From a checkpoint of a small transformer trained on Wikipedia: 15 layers.
MLP neurons of a small language model. Each row is named by its layer, matrix (up: input weights; down: output weights) and neuron, and shows model dimensions 64-159. Each number is 128 + 24 x the weight over its row's rms, rounded and kept within 0 to 255. Numbers have three digits each.
Before each neuron's rows, "fires after" lists the tokens most often just before its 100 highest values on Wikipedia text that the model never trained on; "fires before" lists the tokens most often just after its 100 highest values on Wikipedia text that the model never trained on.

fires after: "2", "1", "G", "3", "S", "| "
fires before: "1", "0", "2", "1 ", "0 "
L7.up104:157114129158116168124131127125143141146149082134078100124179118152157131169116126110179142112091146128120151132113136136099111165105129136148145176151140143103171118137117138129140112133120114096147163110167098114149109125153081124106146096128110114136136162138112149149203151132123115152
L7.down104:096159124131130111134124116154130093115148161165176132145093108095157124153127104155127139136104138178138113113123112116124146153133118112110141111100116131134177130140125066094094157145108092090167085149143120101109127131123137150102136119106125117167089117154110123115087144111132130110

fires after: "201", "200", "In ", "199", "| ", "202"
fires before: "| ", ", ", "–", "7"
L7.up520:115098106080139161145088133147123112119126101136113135116146159134148109117134151164134125119137129115149162135088126181152095123127118126123132136117110125159065114095133146134155103154116128199128141116051160127121135175138104102149126159078117143124166149131126122183140106161112106125
L7.down520:087164137133126111132147171115122153121121131095121167143122114097101125096147121113160104105142124105138142142168158124141146145107133100131172114119158154143121139113110125161135098067186102149129119110104110101131108162114155182135147133160127120179119176148132099102145153138126130166

fires after: "4", "0", "2", "5", ":"
fires before: "| ", "|", "\n", ".", "1", "8 "
L8.up270:121114126117139150126106134153053083115143110135135118115161121133153116162090128129124143181140118120155147139126116107167138156133168148129134146173111130123142097118111172131134125185108118172154150123112120096109100106159116124140137104133073103091158135171131147119155124116136128127
L8.down270:134129131137137108132127141128175180104152123116112134199108101139114125085136128153126140115144114127108162143135121124140145126166109151120117111130136104101117118127146142126153086124140147133165115068090141163134117108113128115126111087118174125151095135068158132146083106138133133118

fires after: "1", "2", "5", "5 ", "3", "0"
fires before: "1", "2", "0", " ", "3"
L7.up587:132092112153128157086125120160122111116120123153116119077171111126139095152091109131122142093105109130109123139123158164100085162150141125129155146129148127135128124124127157140098082147156160098108124129142105130166098163124138126108141154159085144140122145158111121180163143149166143126
L7.down587:105167142125081116156128164165129097156121133131118135115127124146085113131097105103094132125132112131143127124141145136149141112139115097098152114136170157110134126147134153103117152153138067123112123115101129171135150111145116166131109140134105129105165180125147161121104151121099141144

fires after: "201", "202", "7", "198", "200", "a"
fires before: ", ", "\n", ".", ")", ". ", "ed "
L11.up52:114135134128109136193185129137111105143139105157120107133149132114120151121116130110151110151133145126142154106136111127113134148109158145117149107143123131156133145114142093100129160163128121124132152142104147111109104170103059150096102124041115118099140167127104169133154085129166164185
L11.down52:126131121137142129112102123151136145124135116136133151079148135132205115157139155141106118143129077104145126199139129148106101117140116106127085130090116138117152100129129138157131086133132161096162155112140119080180107120118168103128144136174151120140111131151106106135122169100122154096

fires after: "b", "ec", "h", "l", "Th", "d"
fires before: "s ", "e ", "b", " ", "an ", "as "
L7.up634:150076091115125107097125129126101111151128128160143114106137096136135118158144138121148125106158137092111135127120123153158155128123168122108145108063117198142130085125167131103137122111170112105137116153122131088161114179072149172108129136118097150139147153120108113171095148119117096087
L7.down634:109105153136126147145100134110132120145102105089125133141104141137126161117082111143078136174122131113127162114116156103140156140143162163130165075102116143151137125103104121083157141144071160112086109130127119123121103134144136134128117162105135114124129099137148123137165133110175164082

fires after: "ep", "ev", "es", "res", "c", "s"
fires before: "ember ", "al ", "ve ", "v", "i"
L9.up533:144176142113141147135153095106128155175120111109077128113154170112120135121124190071126141135109138099138116124109148142116103082152129151171136136121136161160160127143130175157122106148116138152134086159117123140149132113157096107099104099090130126093111095131139086140140106156128087146
L9.down533:153159125116082162112119118135152097170115138138122125149138101121102113106137121098133093159133073153110154122132092143145126185127174172115105133122140136120147117098110127096121088110146156111158144114090111113106092176147142161133168163141132134086133093134121175111111112112098167128

fires after: "s", "y", "e", "er", "es", "ation"
fires before: "\n", "\n\n"
L5.up413:140109121097169162102117100122116113125078108125110129074159156097158122120128169110126127125142120125117147149120115163131126090102151148129129083157119155160142085096107127118143084163166161150134135134106098105147125137141082120120119160107141144137123167122095117158119129134210119164
L5.down413:152180172105136134138127175101132148155126084102076142109124092082138087125138147159166101135137162096103119135115124151076133099121135169133096136162147116119178121108136142103159094169147130114129124148084121122103103142124159133116128138147135099103121140142127112181150129117143111121

fires after: "ent", "s", "ing", "d", "ard", "ation"
fires before: "\n", "\n\n", ", ", ". ", ".", "s "
L10.up215:168106076107146132107126118118085119139095148134124131120143146133134124126152134107202111102120113119138207138130117136099104115070114112101088121119172112142107052129127118108165092143125167116103124155126137128142118113171120138180105099100162148103150141114108131102139143127178108098
L10.down215:130149120127139153178178119124149102143154114088130116116132133128109133147106114200133108134113087161164153115133071159133150093085096123129112124176073082088158111147139135139147130107115151167161149095114112143150159136117118143128145167085140136145114106134120123089153105116120146119

fires after: "s", "an", "es", "ex", "res", "ec"
fires before: "t", "v", "oun", "-"
L10.up579:145159123156125106135124118109137100140106135113116100083138134109155138156119158128144136166117093078170136161160146125100108163139115142118154145173108142109160135105137106139115130138103149111140089142095095136148135138125153076127140105105119118101114123134151141139136104109095093137
L10.down579:118174138139123149140150154148124140150145155109114101124091130178108132111093124138107102124109139109057136097101149104147102147160133168118097108090122114153103168130127102109098118117099147154158141103143137130192135126127131129146079101149135099150121103123114184106108083149083126139

fires after: "| ", "1", "200", "2", "."
fires before: "| ", "|"
L4.up522:139132129124164165135075170137127144072167122121141130106135117134178141200059128127101148168133169118127144150139126153080131112065152156113102115164112113114127109138108106121148113117087130134145099129165109120135126122153136114101121113102118138119120123117123152141133096126107103163
L4.down522:096103132134122104098143113163155148173143140155093108137135111122158098151178131173137078129109145139137115115103118133137102162130138081136130156152126166095131110095136107129109115118130094144075118120126127152147106130149144125106121132101154144102160129097137154125125098130109135117

fires after: "1", "7", "| ", "0", "3", "2"
fires before: "| ", "F", "M", "N", "7"
L7.up313:109122125102157146142097093115116135114133098091147103124147116130152115151129134097121175149157140110118118133123135153129117162089143149071122102159135100143156125132102128141156116168127128162138152189129093115102172129130127088134131128149131141124115124099141134146097131132134121132
L7.down313:155089154142123113125127137134150171102070132110112143124144113102133115103163143144134087088112094128164159112155137166084105128145098135101146192135151138125097154134125112143153115146086110131148194047141117092177138146145124158105102131112141109129145138106126139113146112141103126135

fires after: "| ", "|"
fires before: "| ", "===", "/", "==", "5"
L4.up211:175122120117136140106150141092145124117181120114111100109122100133130090146158113154109121130125100144153136134121122086158147155133159125088102168178116144109114124121115141142084099157151108152146126148148124132098056132157130111149118090166061115146122171149120168152146135120159121111
L4.down211:083102108127152120114103108124136128131102151145123174123145127127122138180146192145138108119110079127141121096124129124147114137182128106141074168136139149159110080130104146165127130120141143132139111124106150138114111132129131135155107160108132176098101143110150176122128132124096133149

fires after: "un", "k", "was "
fires before: "er ", "er", "ow", "ers", "l ", "ed "
L10.up553:157136138197179108125152105136135145123145155155122138142124101108137127128095146185094178128138096112171128132117112080141122135130128158137140167160140124104152121095137173129131113117115142132133109139095127127072102118112148116131118115130145138131097141182128101136127139098166101118
L10.down553:087073114133101155125095121126132157124151110124104127126168148119171149121142105098135119055148145093123145122155113169133143091162108158115114172171105099121114108096107125130126122148120150118137117122136153144150114113101100120162159110178135148164122144130142123159128129123107128099

fires after: "1", "2", "f", "0", "S", "3"
fires before: "0", "1", "2", "0 "
L7.up245:175089120131138146118134130116133168099142079130121120063152121122156119126135128132097133127150161121139143123107140103055151200112130183113108186159145142112132126133131157103132128170178137117140143131147102125124103150126127116140149107156119093127136122136121133115168133131156103130
L7.down245:141157128157125095128123121132150106172152132125138088133095147130113145146120125061116119128120139126096139096117126128154127142091101092117113132095110115140149113094073143079131182162131110124148116132136155119120090108170152097156145101105131123123080115140103111126066138129127124103

fires after: "pro", "201", "\n", "198", "200", "am"
fires before: "–", ". ", ": ", "ag", "ec", "| "
L10.up208:099126116140124102146136140136142126119101134133150141119134161124130129144090125168116150134146189105127115140150130156145134133111112111123127131114115102144118119097125092124126146144128115154138148120139142155109148114143131156148070085087128133151145151095146084122153127126122130147
L10.down208:126132108156168104105068144108148100139135089138154128159118105128159166097141155128119138113127130081110158142103114148131132096149105149114127112121144156162172128116126101166114117092136111173140092115130106147143150097106165149157132155121197127138115105130112137107157117104117123105

fires after: "| ", "U"
fires before: "| ", "S", "2"
L5.up629:164127125121135148124158129131123140116178105152121114117151113150142127160152084135105116143141183109146127116118125140098118141113110181132112165112121141090160123135115163126156132166152109128152136121140120125152136136176108103134125063136084105126131130135123149120196132123135119146
L5.down629:190166163115113102107095149132126116141118142159116156109113164123113118145095077114106111140104163109143104098131135141123129169092104095110109146146087137119128134112137144107075155128172101117138108154165148105124159137132117114138106120097091129132106126088146120099119126118132147168

fires after: "|", "===", "B", "R", "L", "=="
fires before: "| ", "===", "=="
L5.up450:171095097157137115117131126085142119125158122123114123099118140112121095147157120142163113118126140139136140147113133101125100164087157149093091163147092121118110117125145177136088095190154117136130081150134103128139102129121115092159126117158110114186118147160075133139122152133166134126
L5.down450:105118112149144111167136112145142088143083124133141132162142130126149106165132147116155151120152060100115128126123125114126143113130121136149104111115133087138112094118102127125141130099169152218114090118142149131150118136129123139077140142113152142114098150125103173126146167134110108179

fires after: "199", "p", "201", "19", "202"
fires before: ")", "ent", "–", ") ", ", "
L8.up523:133140167110123139116107127103129111100149111106142126111134162173129139117124196130106146096144166145134156118113108088130134104152130104131161114146097123151115090101105107137105123163120148173119111128075127102141183154151105169117110147112137157107131146138155136155125093123149134162
L8.down523:133099171106104119143106096152110145134098108111128164118134104139146110098171135115115122145122092125149144120121122184159165101090074135142134124096128117160111115105128148111106142135128170115147140122112083170162151093101117094117154145092152131176158106142140124135140143103113111111

fires after: "T", "d", "le", "or", "t", "l"
fires before: "e ", " ", "i", "e"
L10.up524:152127050082132094124098119130101110096132094173155141116138165134146148131102153117105145140176164100120157141098089162151131106108146104126106089109097159139121110084122168134157132102155134121150102088143172130107191148107147150111125098089171115117095143063073154138143128130135144140
L10.down524:098114135138113074128136121115123095179107110084109103107149128118125159099167110165137126126078088140112115096178158148092100152136108173132146165123134100120153132147145155150131132098091118149109115133160101125143120115144114110172138136142116166142172119154145111112108170122135134124

fires after: "\n\n", "s", "e", "ation"
fires before: "\n", "\n\n", " ", "S", "E", "C"
L2.up708:152136135107161153135144123114084134093113095180113089118162145106128162166143139131177129121125112116160158147123109139100144127088113142170074103138144148144137117066102113120168133138138152107114068107075112126118134140131102076139125158119107110132147144124108123146131164124154126152
L2.down708:150122135058122160127132134129170124127154126139134125105134158117174127154130152148100080132120109116124109113108114146123100156126138133115126139090094097160107084143102092111088061139147121167152158114100130159144128128179116107182139122170135109130105116091147131102095166123120147134

fires after: "Un", "in", "il", "g", "un"
fires before: "ers", "ed ", "ing ", "t ", "am"
L11.up289:152152140139152149106103117097157141104185151126066095124160116135122102111098134154103127129144093103137126173139116085139124127115161178123146131125141137059160111099137184102147125197077133163117120093098127102131116163126176106131124105094131148116140166117140111150122112134116121132
L11.down289:097121156132146126118134151127132170123097096159196150092120152117152129119118115108124156123114125089123159148139144111147112120132123062120121127127112141161132167130119138127173118135185156097117108117146126162105093093117094138165098110138098097152134117120174135135153091084107086179

fires after: "g", "k", "f", ", ", "k "
fires before: "er", "er ", "en ", "n", "ed "
L10.up180:105142144148145135129083135103154140151178100162093110162150114182129147150087136109098139114108096125150156163140110086146099135106127141132156129135119099109129125120144174146156103134135110129126112136167114084101102132107147112144106134096096085175117130131084150183126162130093138111
L10.down180:139097088141149142164138121123119105049125136117102132102097126119127138151146114127155137103164131102122057107162098168120130094071103169124107156146110126174155110132131084089117158117096136093148116116160153150124169112093094128110134084172133150144135134140137138100089102151122109148